{"head_dim": 128, "norm_place": "pre", "attn_scale": 0.0884, "init_std_qkv": 0.0242, "lr": 0.0014, "beta1": 0.9, "weight_decay": 0.14, "schedule": "wsd", "seq_len": 1024}
MLP neurons of a small language model. Each row is named by its layer, matrix (down: output weights) and neuron, and shows model dimensions 128-223. Each number is 128 + 32 x the weight over its row's rms, rounded and kept within 0 to 255. Numbers have three digits each.
A block is one neuron, or neurons of one layer that tend to fire together. After each block is what it responds to, as a language model described it from the Wikipedia text at the highest values.

L8.down221:198130101059137154152099158133091135126128132168123163177146128095096153119134091139192112144110181137110104196143130188093140114132166145129113111085105139210131112130122151099115179119129137146126125132143146081128136168085158094136131166139130111133133148181091113152160138110133110076
L8.down484:143183101187138176143118131177096119121122091117138144142101147112156152112122081149100124091125078097144109152087197136035110160120172166123129104107143117136088172121190147137169151073118057157105124137116120124108158113101153124140083170182092153100143157106082180126141105136141183155
L8.down978:136110099134148107118132146111085092215143140148089140154100136116145105115124138109113104149195104176097127081120146137149117192151114123133105173161150183137064140071135095172163150114125132148093119119154160115087142140064139098112077083134143116149125103079155159157114116140108119171
L8.down1102:137165069106127193158126127134149169119113177143126100112102152149126189131152063145115106118157066098105122103202138144080082133089120097047172164110126122117087177101106133089145089093108160109157215100087144131128139108124102124131155117094077202087126126146137101076115153100224111113
Responds to: Capitalized initial letter pieces. Single capital-letter word-start tokens split off from the rest of a word, mostly M, T, H, B, as in M|edtronic, T|olkien, H|illsboro, M|alta.

L8.down21:115168168058095163123173179106118112149101150153087140117116147135116149160125181175126127088140081160172088102112140074140112153108113120105171095113060122194117122124092126067063085088187123087120170120105137185102143101118134090119130127156111150160121134113144117131151092079101120145
L8.down32:084147095131086134165124099124082169131104146124103134091125147121127142115141157084147090180111167080186112089105149128154080098136144081055131095087169080106194155130078204140173042124134092133146150120136094120147092161127148105128137125160162060142125170171133095160129118130106155155
L8.down95:107141114117097129062165127111140147185098115121156118094120154141109068167090117129099164099140157125118094154136123053077140126170156114097151154124150123083201090056127118149176158147165088095087091121184131125110119116110090138166090100126113125067138151099162130106130095086148092104
L8.down187:097081137160155134071071125147171166107132141117130119126140108147195098121152094109133126166159174166123105162192165168122121103142134190108105149102133093154124121127147127129109093125199144128154192122142184130163157099078112143150148136133136107157098090143175194086116154144088123137
Responds to: Table header row starts. Opening pipe of a wiki table's header row after a heading (| Pos | Team, | Player | G); weaker on mid-word fragments like al, ul, equ.

L9.down126:141081076054098123147116137119081061095153120130082117173152138095106124104132066098137164087166155149091095097188147124161137101133030148091115105166191107138094183127163076123187102138077161144148080161122164114122090109166114156146130129172116135137182165174122089162150145103147105070
L9.down362:157118125101111114141148185115141151107155166117116120177069134166092034110161159138201082141142121171143077078113089141122187157174107181081213119102096111089129171144116093136159102067151146131169133125087145134152109160140086125120083112136121122168096156163138133143162159190089110139
Responds to: Table and infobox labels. Word-piece tokens inside column headers and field labels of wiki tables and infoboxes, such as Pts, FG%, Website, Competition, Registration.

L9.down77:125125105123175164164133139064100197134125091119165177124152094116110203096170112109155074145146130116173150071163123109106104092153151111094177059155130149134152080148071174121138130150170154146110110091133172121106164100101095139046134071147142141115170152105094203151099155162099111100
L9.down349:151095151130148095180093126120145137152104131137203099067201140079076164136080162144087151139113137113176156118098175163072096167089169149104063133095062051078102122106123105116143119117096097135171118134133154073105148117181132103066139131128178109106175078134125154112135106171092116150
Responds to: Table header fragments. Tokens inside wiki table header rows, especially abbreviation periods and pipes (No., Pct., Agg., Pos.); also weaker mid-word pieces in prose (lo in loss, ed in seeds).

L9.down383:107165080103100114125103105203081063164126110092086076140155080107137091128179148132115106169150061127139144138093152112119169093168164143073114128089062128166097121149062123101086111129086091110159170116098110150110048127156169172134157044122086141146120167109109151171106082114125138151
L9.down1321:119141207138158151110174171144122101112135153116146181117111123093107107068125157102109155109105123143137085086138169143056096160158116169104137148123128120162035159170089096162197120141120154131153136171116206115117138159167140170133175161101152133121071126109116116111133100084124116089
Responds to: Connectives and qualifiers. Short connecting or qualifying words mid-phrase, such as or, also, as (well as), and, early, only, plus scattered word-piece fragments like "or" in orchestra.

L8.down509:138161174135092135186126138142113104066119145084088118113128094097074130096146119169154103084136133159114120129118181115164102112178126113201127107133113179162149126150181073093134141085114200069119136079153159145119156124106075098147100113083132143139129124150148127113072116160142093114
L8.down532:107135142200177123108108188108124153176102131100111146126155094128127162114107088143116114097078176095196150115160180090126106151157148117140066074137104135177097177139122136087129120078140130155131128090119076181106107132116098145135154133122161184133106094112127152170138142155170102180
L8.down587:070097153163113133133210163144108147181136152110077119127174157154175120135155134175143122123151154119141121164092136102134093149160099145112149154168135137116063161108152174143100162069132060115106111114123129156161134149144133116073167051120169165133154155121086144121143164102205161149
L8.down1146:148131148179166147145095147101154167104125145151211154155169100147170123133165107134114160139115115124125120158091150176158124068159132150184089066095067126086145133102137159180136056138071119123132156130113132085105142081111080137164148070137133117135142168107176140071105109214169169149
Responds to: Ambiguous word-start "no". Short tokens like no / No that may be a whole word or the start of a longer one (normal, nothing, none, Nonetheless); weaker on fragments like an-, to, mid-word s/r.

L6.down560:087152133132121107103126119078150116111049121154091144124062092125133163151132047098101083126115132141182154130132135135097177110163143194115133205123170199124114144094146180102127132122161116140068052131172148135156115149157088151123093141099088145127115132119106133124138160074121134117
L6.down758:134216168150083185118061142110087128150159191124099121174142101125086051104199089132143117106169112163165145052122108134100199168153167119144145128093161179104105162149139111107090125129130098129098111086144155138091087087159171112169120157118091126130047108074118111122113099074109137139
L6.down913:250128119096079118189173117102115080098105099078162160117195118084107135103140139144157132134106079133133080142065086115165211131107100143120119123106208117104109090150102113096115175101189183140103127070172128141085156099068134165134123139089098140071076123067125110064069078147083116143
L6.down982:105155119066119144127163119161136162103099158122145093112089134149151132134111105137099136123137078170117117100156192098145144125116141116125142129145081125119149148152201097124130118177132146093161126133165176120118082141114105093105093159135105142118156191101152150100112168142120140160
L6.down1105:180143167123101105108105117160109168094145146152152154137125133107155130195100157162135140141105151182157091091123039112141068080076121085126102170148137112112124124085138117120147136129123152120138147095120147075103159125162094112141139153150100114178164115142138111164147081116167124140
L6.down1110:131179117176144120101092055182130165140079136135092129128083162113159147165191104101159124095190156113128089169157111106119125152057180155174110156107114123143108106159129137062121118132128139142113101150137142149130096170167111119127128100017111117131125125060104080131183138104155096149
L6.down1224:141114123073126147103110174172117102178077188133148147126097178115108120110101079164168125147116209139132106114103130129191115165086152123148140147134164144080108192149135157101096085129068115099128098136147134110144119112188125177132101115092160097119175156166071104171124115111180153158
L6.down1408:123112128145084133115114148115148080159138116091098112121088171123137172122179113137141077095096135152134164136108132166153105145124130067192153167164153136088100088114182138127176115110138085092073101123118135176081139122088114130076144132068105137167149117075122096062159131108204076162
Responds to: Word-opening consonant pieces. First piece of a word split into subwords, usually p, P, t, T, tr or te, as in tr(umpet), P(olish), te(lephone).

L8.down82:068166174168095087102170148090150118158111155095103131108166177090186109138168114217115138123156182124113138153158071144144095098143055115148087095098174103141163193156132156150112127159161122138121090136131175141148152140129121142120174138079167187164092117070106159146148096124108151081
L8.down254:187166086129091118174099111119153175186142132109159160105132140144137127108081089163107135085159100139159125138126139114137123168143170198111142048144167136099139089155188083184123141152092102119126180156173109156092104160182077150146117090128156144141118117086127101134138155102204107117
L8.down830:161141141109126068152186132121142153120140174140120115208134118104149105179058110121182106161135162099113032127097079132121076132138155075145130127072135095193174187101138137166098136177138096149091133093091171103112155093139120074134100175104088125096172156141106043121141183089137100088
L8.down1096:208111097090110114084123072092131099156139143155080127157084100115097108093137136108170095107148105150066153088130099072107132158129124118118107135103082144137145158126166114121127082154168182141130143130132166139149146125101114119089131124133078098175124157171086074108146086117125109180
Responds to: Word piece after a prefix. Second word-piece right after a Latinate prefix fragment like de, in, ex, a, Des, mostly "p": de-p-rived, de-p-loy, Des-p-ite, ex-p-ansion.

L9.down577:143161165087161156186064079158072168080091113122091116116101194086172133121120110106114128128103124136129209148169140099132188201175159159156120152133113117142133182148155119141138163132175128141142110142097157103105096152155158108185125062136122143104135148083072132156089129125119169104
L9.down1160:108104172160189136148100122121100115118108102175138158133071150164158127076160066146133129082092144093165121143099147139077131157135134136114155118152092039083116159178089119152125117123173124129115060087136144109128120150092178141129111106084102207143142178111084108183080121088148169159
Responds to: Initial letter of names. Lone capital-letter first pieces of split words, mostly names in tables or lists, such as K in Kamal, P in Purasangre, D in Danylo.

L9.down457:101133059131105113158151099128123155079073108195109146136124132164064118160106172111097129112127133139128123109144052098148161127107118127126125108132130181141096154177163129148103131146134101142100119128067096131125121065071114078085109156140121095118100127125068115132121121132147144141
L9.down709:162189176181092095146136100114135101174126092154148128163160129124146112184136102147103125120129116129120103131123127149108101196121118137146075157174115104174086099133154144084080095142110116088180098118117156154124115111058069097107144046120104092123149140139089117140154116120145127162
Responds to: Word-initial "a" token. The token " a" after verbs like was, is, became, either as the article (was a village) or as a split word's first piece (a|ppointed, a|way).

L8.down327:116153100114151086094123129142152094173167127181133147166090147086159101164168101123200094122119175122137131079078128114159130134147076149111184138154088150110161091072150097089186118121122154143099137176113112075059079133163054079085123105142097129165154121122100128157152099133135156171
L8.down691:136113044148078120154146124154032157087143148113167132086134100157161148114068207164182077154129125193134193114124079098158168136117097124108106132114169105139118184083161122158150070108126123120131156128071145190180200122110175141062157153118128165148155103091163181134139146108113167087
L8.down1073:138183149116141091135136119130093127109184142183146165170128169141163129187161115121154031169138141106129144104152174079154124130115077117108172070165157133119151133101115148123181106129120135135157125177107134082088098131122096157052143129109142149189109120053107127142145100190152152113
L8.down1375:074095070035110080159159122108149104180063045138092185178095123153074120182084116150128063190121110150138119165122135145102145108127096095092182071162202191153083115119115154105155139085103131164090157114105095142113112143124193133082171087125140143117096094161065102152159120140116163184
Responds to: Table header column names. Tokens inside the header row of wiki tables, right after a pipe or semicolon, such as the % column after Votes, club, Team, L, League, Film.

L6.down424:126172167222068146135108125098050100064162118224166099118128156092124102115135098146118144158126128073135123075132103064089131159112066140066154130125074131123144099098112121120117091137162195115069170113112123090142069137127142135079128126127063177103131146171141128134124131174176146142
L6.down507:130168147124163145174149129113179115131132119143111131090099132135125144125120075151153141133090158128135197102120101123071134093158107116106119148095081115128085171136133101107164114082118142138098150161111136140116148097136083121131096083131132152119115073145086115165157121093138153120
L6.down955:118109138100171092105132121102110135155120159129138141166174141097088099127106178118106111108101126133122140113172087142072111188114153131083153097128203119184169166123118124170141098129119089133194139129146115096076139168094137160091128115166099130118114141102124179155165135146161123127
L6.down957:116082125101079158096073088115144135153128129126160107121149190142144136061165083124203066103094087109137115129147111161174083116149183126085111128133090145160118138093097154164144130131149107133096165147108137137172102194120105083053164108120103151124165145194059131133147119092124122107
L6.down967:141136102199149096144175101090157175133085091143160115115158095153129085169147088145182088140044096126133138113197095153100088165133097116165199161156142113140091101068087089137053156184104149181146100149139139107098139100128126136143090160133150195125124190133155097212107137108109071098
L6.down1098:144148125106129103134184096119094127146191075140154118102130156144163085031128113108126126178091150085167146092143107145116138126116084141081143122093153106200101129115105143117144154142088130153125130146174115135138054137128130154083068141116122209155091171136160129144146129079122163100
L6.down1188:133139146135068161111154096120080138181114128142134115126119131116154192150148052155060055090061140117151115098080116111163077125139082099112144167105132135153176186141107167171136141136171149164108146132114148156080100129117144156138136090082132139161130112185105113134056104142162138138
L6.down1477:136114090173125155056106095171120141126167118148149095163112101116164118136065152182198140127119129119136152082129107181141172138140138129115185114124121063131089091110107118100082128066150111107141185117128133140125088158169157113186145118018162157167104091121152100090114125161142154126
Responds to: Table header separators. Column separators (|, ;) and line breaks within or ending the header rows of sports and election tables, such as after Pct., Pts, Votes.

L6.down220:163175143088179170105089111134150117204186075180144151141185127119104080132134086171155180099139132157083142097088116113172138117101138105156154146145196135064084121066175134137134144114149127116128122116134132077087088103137145100096125100068160148166152158081155105118160147088140110127
L6.down382:102137113166112205071114130125149173097097145122162107170134168153143185149110077098162120074067142154119132144132128150093120133133150133092115131182137152121113108127128109149182079156084106126146151101085115155156191144079123106107122170091055135108099193090117094118115158128109132137
L6.down408:110159122107149124152141085150144162171145134181129172183147130168166111130051096128137178115115139144172123109131135143092119141129161157111069135130167156076114182091137203149088124235146148153114157165097089126131076124100143096101181129082097133090142109135094067118091138089124150081
L6.down448:128091097118144158153094102101107095112122154160132159125138046106089158128174157112159118133084135143090115096073174146145087102103123188109141143158098119128131108109220079168080134093116107096134086119125129127109135134112086146181115168098146048130131164152108139157109089116096095154
L6.down975:112163082102098142106150116163120129117090115080095152190189094162117116109149169131165011125146155164126094120124122049129103120142153165096117125139135163134152074138123146097166140116125108125120084113185158187157115136156169122117136115114124139190111119106164076108170090142130138092
L6.down1280:092128114125110077140171136137168166144151150064180169143125105121145096100155100102139155139122191088109146091134140116166143127144180133141138140109162183135131108067128139122088159153111103169187117142097148124133187120231097086154151132181111128138129119180115093110149118141097137129
L6.down1350:099131099143085114090181157153109147160146132151095144095143095079115198191113142137091159107144128162056124129145139138157112108088148099150147178165125079068110155138147108124144169126148115112152083141118133124129094145122148141122160147072222129181149096095151168157161157124091174135
L6.down1400:114115139150145165084129100134175092150133189147092139150101135152088112148146084135163172126116080136099051124169159068085104153149185129127132173103106173158139163171087154207157160103084115092116080113107139139157137200098174118121136135117115109102159154115101122177179164156072145134
Responds to: Prenominal adjectives like "new". Adjectives right after "a", "the" or a possessive and before a noun, mostly "new" (a new era, its own, the current), sometimes fragments like "pro".

L8.down19:121119146118108101129142186106111098146087122135097107113146166084138139153155127157188156181128152161117082156114166175128159158115096106115091209157095138146077184091135182146135066135104159159124113120081131195133149093174167084102116130116114119142158122109131141089128087174107172107
L8.down312:198139112093131017131116082151109149137112097082163117119122133151134068115080142110192110176164075140145128116160142094117136090121141140143108083157098147103151108094118081172127089154112181133138150129103114099093062083156177077122115137119122091153161142166093149100158124184107119144
L8.down720:149125222162113138065156169115210150154106111081139135122084110110154164226090123135148148085128166152159179147151129079117122139103113135144091137129129130111131113122127137108143140135137107084107078107111133115129104177132154117137164130099173086152113077089056173160107133123172144107
L8.down1244:121173122128176117069142099100086158136107172119115088115152063117155158108095182141136078067104089126190150161156111122141120155072132109123059145104088145185133137136128120133080105109121089146120060130103087128119140058169205107186127142095060146193103159155116081156092106207091146119
Responds to: Day number after month. The number right after a month name in dates, such as the day in "June 26" or the year-start "19" in "2 August 1943".

L6.down303:149124120125114104187157127169106111176166179089120116119135164144111144103180116182137065132128163146054114202176124114129134097146109159149127140122157105158101122134124129165149139058137104146169139096191140068093105124142134091121153134061070139128189045156123128112150094147112113105
L6.down549:082091119136183129143135114130150110078091189107210072159166175135184149144132064079177167083068167085157140126124137097141129119173069149105110160117100125124103138120164107173191118131133096099117183054108138098097112065137114074109114124136091170158121165190165137114082138139173115138
L6.down651:138119072054150107105131201119083117123103119101130038137105088144119087130133154123092068176116130167156115158130119113188139109148167093157160182155102131104165120146081124141102110149107112144064193116124114144128129099186177118129055131164106108129108133152188173198141081106105168152
L6.down746:113122101094123104130082148088115106131143116198149129114085141082106084124100111123135113129110120141129133084131108154085122155209146122147174143080136106097117099068136131055126136152213161096154134157095143103146079099167172181115113134116099144100102099089117103171151124112186170144
L6.down905:112121149164148111082111132102109087155143162160095079147092132177192139066173094147155118100057043098102145166144140117076104158124091155168123112210106169111083083138122136080136129120108134118069080165143167127135081136126110185129070133069079125175141111099084113155130100129186182071
L6.down943:130100090086113102077121142110129117116107124099190131129110118148104138142129114126161109136115144179132153128150119094147092111105128171156105166121117132148167069129149079147154142190128103093129104078133148141153088167126157166106153096132091138130080155116157110136123106068167082163
L6.down1339:100105166207146098069123117091092094080086177146150100139124143083156112097123140088167075187157110097125136163175060130194151129131117116119167146114133150097122081088124154092126096155125166091118134181066160099082109154174105127048098168086110147184145209151136131068106171120122128098
L6.down1343:143110118088170131086115156072096124139156187158212110114086101129135155116125121143098108102152148126106139129121117080115130116149150154086107066148055167095097094123127065134139186165137110154099181133106170082143097120095166174123108168131108077115116139148098107144140130143126132087
Responds to: Table header separators. Column separators and cell starts inside the header row of markdown tables, as in | Team | W | L |, | Year | Title |, | Party | Candidate |.

L6.down420:132172132096099129163140107095115118171104196181142138166099159147142172091133194143124097110113138126111158099089080198126146156135063070143128160190097122152147099118188100128151177074091161129131139167095115096130129135032095155143088145113094108129147072153096101149160104105159087178
L6.down550:125128129102106142150129158129155164195164100184191135165119138086128104137070120142122141188102128176159123062101137144112175114115097181150131139055140115118101162124153101179158184136130130130142097184160140110189128162122152149114084165162121136088109184141113171101143130190210140134
L6.down595:099160126172128142033177116139135121143142114128098112125074079150107187125064097121134127126090090146142126141143140079093129177184080179116153149163110129130129133155110057112122108171129119126110156102147140140169162174104124095176149118097111137231071151145103154123044136164156139123
L6.down611:128201150167113206134142100111131161129132159157130113131185115140120175123097058167193088118098147134121154144141142145149114166098044135171124121146127098077130138161129094148137170119185141094195179076180137085108143187112090152070179107099092192147178155132158135140075091180135150146
L6.down624:098118131104105130183102157081185100122122126151225155110129125102098123099152119098098112121109104220164138125143144111119135171125098159144124102137115136128075135105157137110074199096147114163060150180134149187112155080126099103174165115144106116098146172179079153138107083195107088187
L6.down928:099174144157118132141144112100103119084113163142135112141119104087133099133100136113155113152125141183119122146126053185123121153097138128134136128102104140114128161124202128142107122163104170062216141099080093127166111170128087109110163123170092150160133159130123149117118176128130121178
L6.down1120:105134126146178137136159123141111144120055139133131176130092116191093124100067174103154098120121126175131139179106127146111075156174088126089130142073120117161075112135123137157162156148134113155100155146123161184092093121168077117179153087080149129117177180070168059169099141131090137126
L6.down1333:129126101105087148062174132120120135159153179100154132155091081161122225126133123108165129096120112117170178126134174128099117124091164158093131131217137110165109138132111093101169153107166072070137083184160121102119098150114118136140148133136101130146108135129166134162180170135119141099
Responds to: "One of" partitive. Mainly "of" right after "one" (one of the top guards, one of Madonna's); more weakly, word pieces split after an initial "a" (a-gre-ement, a-udi-ence) and small descriptors like large.

L6.down366:111102106131126130119127137167041124117155142060137161124106133142144151127107157133126113064184110156198142162176142106157096140133157165172141094186126164130118123064129137113163148155103099134156237116112099139089075133166117155140159124164148101183157117141156110075112094109131121131
L6.down449:100159160108126110115070170115087106111132113138125103163120097137109079195108146142125141095128083116127176141188159156079113140119140054108114055158148165151117111132082085102066107159128145092164128108183119142137107120163162152063088146118133064121107177093132132175099109188222101130
L6.down600:155137081085123167140141045159075174157174096155159090190147137102125089149104127134174110126099168153038084176131122147124160079150078053161108078171131131104153143130103119123093121154148155091117131103125120094140127159118194193085151115111112174174163162118125101134148104155147147153
L6.down636:186151157098141110123078156156125144126148145198098146138143154180118113103117118149038136106101110189133145127118140105127168116100020061177103157119092120138102079144153152149096098115101144130098128121188103170137168201110105079087096174120166147117122116080146179095101130175137162133
L6.down773:097158102115130104143124128118143120148074083116083155153105143121108067142089140130131119081161181152100082116105086133149123160126188162132146091147157135114106152099112117104140128137175117145112145096108155158127158128173123174115116075150139125165115156093195143163121136127151061194
L6.down841:121131113111182168106116161143150128134139105140148067123114186137130078119060161140138090065159134050141135082064165175178094144140139110128088098144153122182125092178123154110123115145105106094194121086114161109123153108146164123143104128115166085115080131144109057126132091176074112088
L6.down986:135101160137147155163135110092094128117136164134076085137155187171093122122113158101139127061149096228111127108095119091114129080099125140113113135068084147141092112172136122160100101163147161072145103128165121070125128148191115119121096118101151156151120173150136080048098160086131162148
L6.down1398:176143129140138115133114131148147120125175082115095143139132137121128113112121193139127077156130135145147093169125181165108177136151144131067110126074151161125142140079152168143153107115141089153111101127114155116100129178050178129114113132106140146194109148110126113133116223048097123136
Responds to: Dates and mid-word pieces. Fires on the day number or following comma in "Month D, YYYY" dates (April 11, 1977; September 23, 1912), and on middle pieces of split words (w-or-d, f-und-amental, b-ar-rels).

L6.down75:054082150162122092138120146151102133084136135144090127156168129155088141096170071139193108171098150123104135137112120159101134165118122170179109095149160121186096138093139140099120143130101127113192118077142098091034076123133113109142106103100063141118133104123105129116147182136153151151
L6.down776:134136130116123126120077139138181150089112119092058147140103120079152139103103085132080147149116145128065119110109093105108211115078170086119123144083077100128168143139143204165122115073170150135100057181061164117105159095104102087088134102082162120100114106107045190091168142171195134148
L6.down866:107072116034111084128170113100135157110183122066096134172162144132141093148135096164069098197190110150142138139137059116138105171123117124177135173117108141117107144062145070149123139155118088123150117137102099112101122086121100161163150165141117138098160122119191103102150077098115142111
L6.down883:112106109142128169124172158183137156079160125068146140112081089143128110163054131123101119143098133144129149117204130136143141181165133212157149125094115148124114094148150144171146149113067123103146081068106118117136137138116164138083143106114158132097046099110104108176154126109151135124
L6.down1184:099151080063116175149096112116177193132120088088164119090120143173171063159139104153092140150129149122150165101135114140140174077176092117223094058117119127116204127103085098196177147162099163094123099070117162121152110138093147167135140120118147087083121164108128115132104097188142124110
L6.down1206:115197106074059101127159190130115078135071103128137097137144165137177130085173083127135134156148103142095093175105131110140127143159098066124180142097089135164132143132204138132138153183136106178106123128091138135081151116143143131114108129124129145104084131109053106123150156090156109159
L6.down1208:058137150086096144082151135080146133119145123170180096122111131179134096185127138157132143158164188125114127141139116167091134135147125205124140088053088117145109081166139136158116194125074091185145063115121148137190157135194169171143120117145099125117105146054135167107141124168119120113
L6.down1285:118112172135152113088090133099135120114089110141122075147152153127158240123108153135104121098121217165160153098116124098129138136161154121105163099083137153133127143163183148107090105119167128147207099077111147120176120111082140125076136102129158174237146085136169172136094139174107100131
Responds to: Second subword pieces. Fires on the second word-piece of a word split after a short opening, strongest on "ol" after "vi" (violent, violin, violence), also -al/-ial (provincial, presidential).

L8.down317:094091148182118143110123118153131097087127131089143106116142136149165193137150055144175133129157146138155116107178108179163127129093128200114125138156120098114104129114170096144160192107116143099174131147097193121120153127156155138155154131115096187095123131066174153123105126075131124086
L8.down797:151153141154151100133134153144150106158152097057154132054126106161120222062192177083151164118192161111182123145119111101109137089128126127115134132126149196093139067047167152058099138143113109178100133125124121112099076149117117145161129094151180109120097082143106162111123082089157129173
L8.down945:119157185115143169144113132077114134046073066158113164136128130120127165115146152140126083138140131156162099165113149157097168134148077057097174136099128132117086147153138054137063091058099124131150112126109156110186093124167169172106147137151101187133131107088155143119107155130119124085
L8.down1142:132135144153117134116176154110139119100124162163153181133133169143141144193117134144153155080135139136131139095126061146070144146137046131153072162197116163149135186116109138160197098068136092163126083112136128128154141122053122110112181119129074073130098154100137133129139134129047129118
Responds to: Mid-number digit chunks. Digit pieces inside multi-digit numbers, mostly right after a thousands comma in vote, population or attendance tables (2,076, 1,655, 11,495), plus occasional word-internal fragments (mass-ac-res, ho-we-ver).

L6.down142:206112152174207158186175153132156134164093132114083144163192115080100176134042067177126113077134124084173149093034128127208150113133144146076176129144160151164111106121067109176159120115193123101094082085118091125099163102107174179136126120079151113162199129147136068111114155095180140129
L6.down512:169160146095151079110106138098108142155099098092147139149149166068150116168093132105152124103131146109168203143129165101124106151136183134098086116113168132104102133045103111084110125175229106122187132141136109095126136071083180131108117169186149115112080151123041127086137117117084139093
L6.down554:135102086092158152079151140176099123124151099154095150139125186131126148167171149176118145085133127087128139074107189137110145160106212105097091085147186135082161107092076132130111111082133115093143125149179176169139089111109102136119145141161097114118115129112126088097097102164096156110
L6.down567:186078093126168106086113109124112160109118162178131114152093103152123167121159132133155188068097129111150119156150176117122155154139096173081124157097152219100129142102155179090076118122209135144102110121146146112171096065149143146128100160169066160133100127147135127069105106117114186162
L6.down1000:183140119103112108124134153177131101182084165095121104173123069182138122119120154165139107078146077133168123182164111138151088114144151163151092120137161117102121050105136026035065129177107159140117095143122075164153133121081133164132118105140100103102137157156082106163120101094093107125
L6.down1322:166121130106131122107146146170173069068128109117076109196106127156131107154091077119163137117105157118085126138107142130117144169142129156153141077143084092085069115127104092129070134138124133095119100097107137105108152154188105151133180127186130009145125173129099113163109098163139128184
L6.down1331:151095173113181105132124083125099122117047125125088116158129163159088169133051160131109095072109106097129218174085173101090086176142117109151162143134097146112099117134083103102121117143077156106119112204040110104105183134131127165176138159106120128119152127167116093073119102112117158206
L6.down1417:119128135116148124132132082121129163132094208082166093080117165141181148147101091110195139140169095126137108085102175122087126146140137116131166150141193098090122103105154158108118118110150054140152158137096127140050165122175172133111097164137143084121129183141170143086077172088094159125
Responds to: Table first-column separator. The pipe or value right after the first cell of a Wikipedia table row, e.g. "| Candidate |", "| Party |", "| Albion Rovers |".

L9.down663:149165109072070130126075110174106168032088135103126137155097123167168203147160105110113160079137160111147071162068173125144113161060157125113148175160118143105108119080104105115053141096133135146139155112137180117123146104131093140148115159119141082160111140149178080165128120117143134129
L9.down1300:103150065091091139102116141132111117084114119132155101132102159191186182137148118127126115105099104140203099129096139150101126154065168142139098091143132171175045157160160145146111096131093130168164119131116145130116095094091084153096180133091143133135140137108108117144124125160140087133
Responds to: Leading digit of numbers. First digit token of a number right after a space or table pipe, e.g. scores, areas, counts: 5–1, 0.12, 150.

L9.down357:135110161144104156148089145131099121126086117082153150153138165084148133093105088099110143075143120100154135115170134104110141153146143153175106145106118133132111159115169093096152114125156051154129042159172130123095167146143125156133148129106139134134114110069153109144147132096066153131
L9.down460:143151132125152149137088159122107139159092146123162151144086152131108161154141095093091116097116151170174103110110126118134160141175113141161076127109072140155126144111140111109162135103154107146123079115123098104107153124100163098096140109147133096114128126114132105100141118134076134120
Responds to: Table cell separators. Pipe separators ending a cell in Wikipedia tables (after names, teams, results, often before blank or numeric cells); weaker on commas, the, of.

L9.down827:107139103081100115095106129154121133103133182084166126137140173178117143066114139177105118168122111163056174157164119140088174103131173129172100050164155145144131131113106093102174083121133121148095157138139158148107101093106130171194171132125079086090124151134177132141159113179091149209
L9.down1503:107147102048114141099119090076094152108077170178127147149077079082146156211102176150131078136084097131084109180136122150090152142152133170154139106120152106082087171112122176114138121084155139131114118147137116118164084094174137057095134097105115146194109123132107109109137079207129092156
Responds to: Word-start fragment "an". Fires on the token an, either the article or the first piece of a longer word (any, analysis, annual), and on similar starts like pro, be.

L6.down59:149098127139133062114146114138099083093161133118100128121068210115133130097089110134115120138105125142171113182112161085067178122095101157138105094112092143200164129123161112173132177116135129120134102130145161173119118159080129161136216136134108188188130167209113088075103107156126152170
L6.down102:099115160113172133116120104123114127073121136133101106182145167146190112094147142100150126131118099130165088120155146105151104157180107083089114151207174151193152125095106116132125136147113144167070097141113133113157137122189126083084172039126111183159176115113152113104141190131121121146
L6.down328:132089109132130093142150103056064159132150042116121145094146179158138170111117064110121185125089131119159169107147109150078104128112170111149129149074178104113104173148096133125163124120111147129183171182102122091157155153131112157106115169082183119111133112066157152131125105063134132095
L6.down457:133117135129082083115105087122095162100078110111080089132154174106114127107137088200159144097091067076101128083155096079109143127149113120056169154212169098080135120102082066130141118126128119203094189141125150083121122110121129097107138124088115148115148142178183134113125125172130117101
L6.down1061:129090104148119065128148123140103123096179133140116096164147125079136110122098157162119151099121097081168117101163144157103124124092159158126145121125143131163173151109221133129130136106126163106219060144159147121109141122109094111087113119098142139121174134133151112118126149162126104133
L6.down1142:200176115101139060179160111112123154077141126111095066143179146147084187152092188167147130081115193108129167146095086197112154161098069137022119143119133088123152136146060094144112116133121142083167141104105137116104120099146072175097090115165162161098118148144070150108119125061141094154
L6.down1150:125153092135187135121114125147117154114172122104154144195076090104056124094048105206142132096154164098177137175149122065152116056115113127116108084118124121144058126126125082169110168110145127155119124181090158093089152083122158103201112113124122132140167082213134156173071104092162153129
L6.down1449:158154157097101087117136160136135138153155128146097140045162114167178112152152091127115132171162117137161155103167130075168158058107124123130131188149141178162109168120125181097127156168111119129117078179189116115136124130223112154181093136103175157143182072092141117128049175168110145146
Responds to: Numbers in running text. Cardinal numbers, as digits or words, in prose, often before a unit or a continuing digit, e.g. 62 receptions, three goals, 42%.

L8.down100:064079146146160132116023082156109145096164167130117138096095150100082139161235136140150085111179094148162136137078086133136151140106118136140138103077112150102130131147113123143155125143172121128131118181118110147157125150121103121089133159167079181153113161158129125133093112120067158141
L8.down1009:127122086150149133096139141079112143104120118137170127172106103123132153086074138151113090092095155077119143173067098089116114173131144212130197102075145152173105212131199168093096089118140169104079090140095128143096221099140143067115125152171132127068113154163114073146185127122101087090
L8.down1067:129117179107201102136144088175125145141134119130134083101124179147172106127200076131108090124108089056155123112180135143126124169109071095110127141066182112142086131143142123128097138135102161100102123139172147068134121154193090145135113159103184108176123135125134113156105121134109139123
L8.down1267:145115149143132154130128102167112098185152116197180120114146113128120118135181122108093228173120087096109149144148185146126202182123061156146133083121111117124120132193138100075085133175134138178144105143157098121081177124161165167175139173146160131131102166095153128100095156150090086163
Responds to: Medicine word ending. Word-final fragment "ine" completing medicine after "medic" (also Pine, Catherine), and weaker mid-word pieces like -ate, inter-, Re-.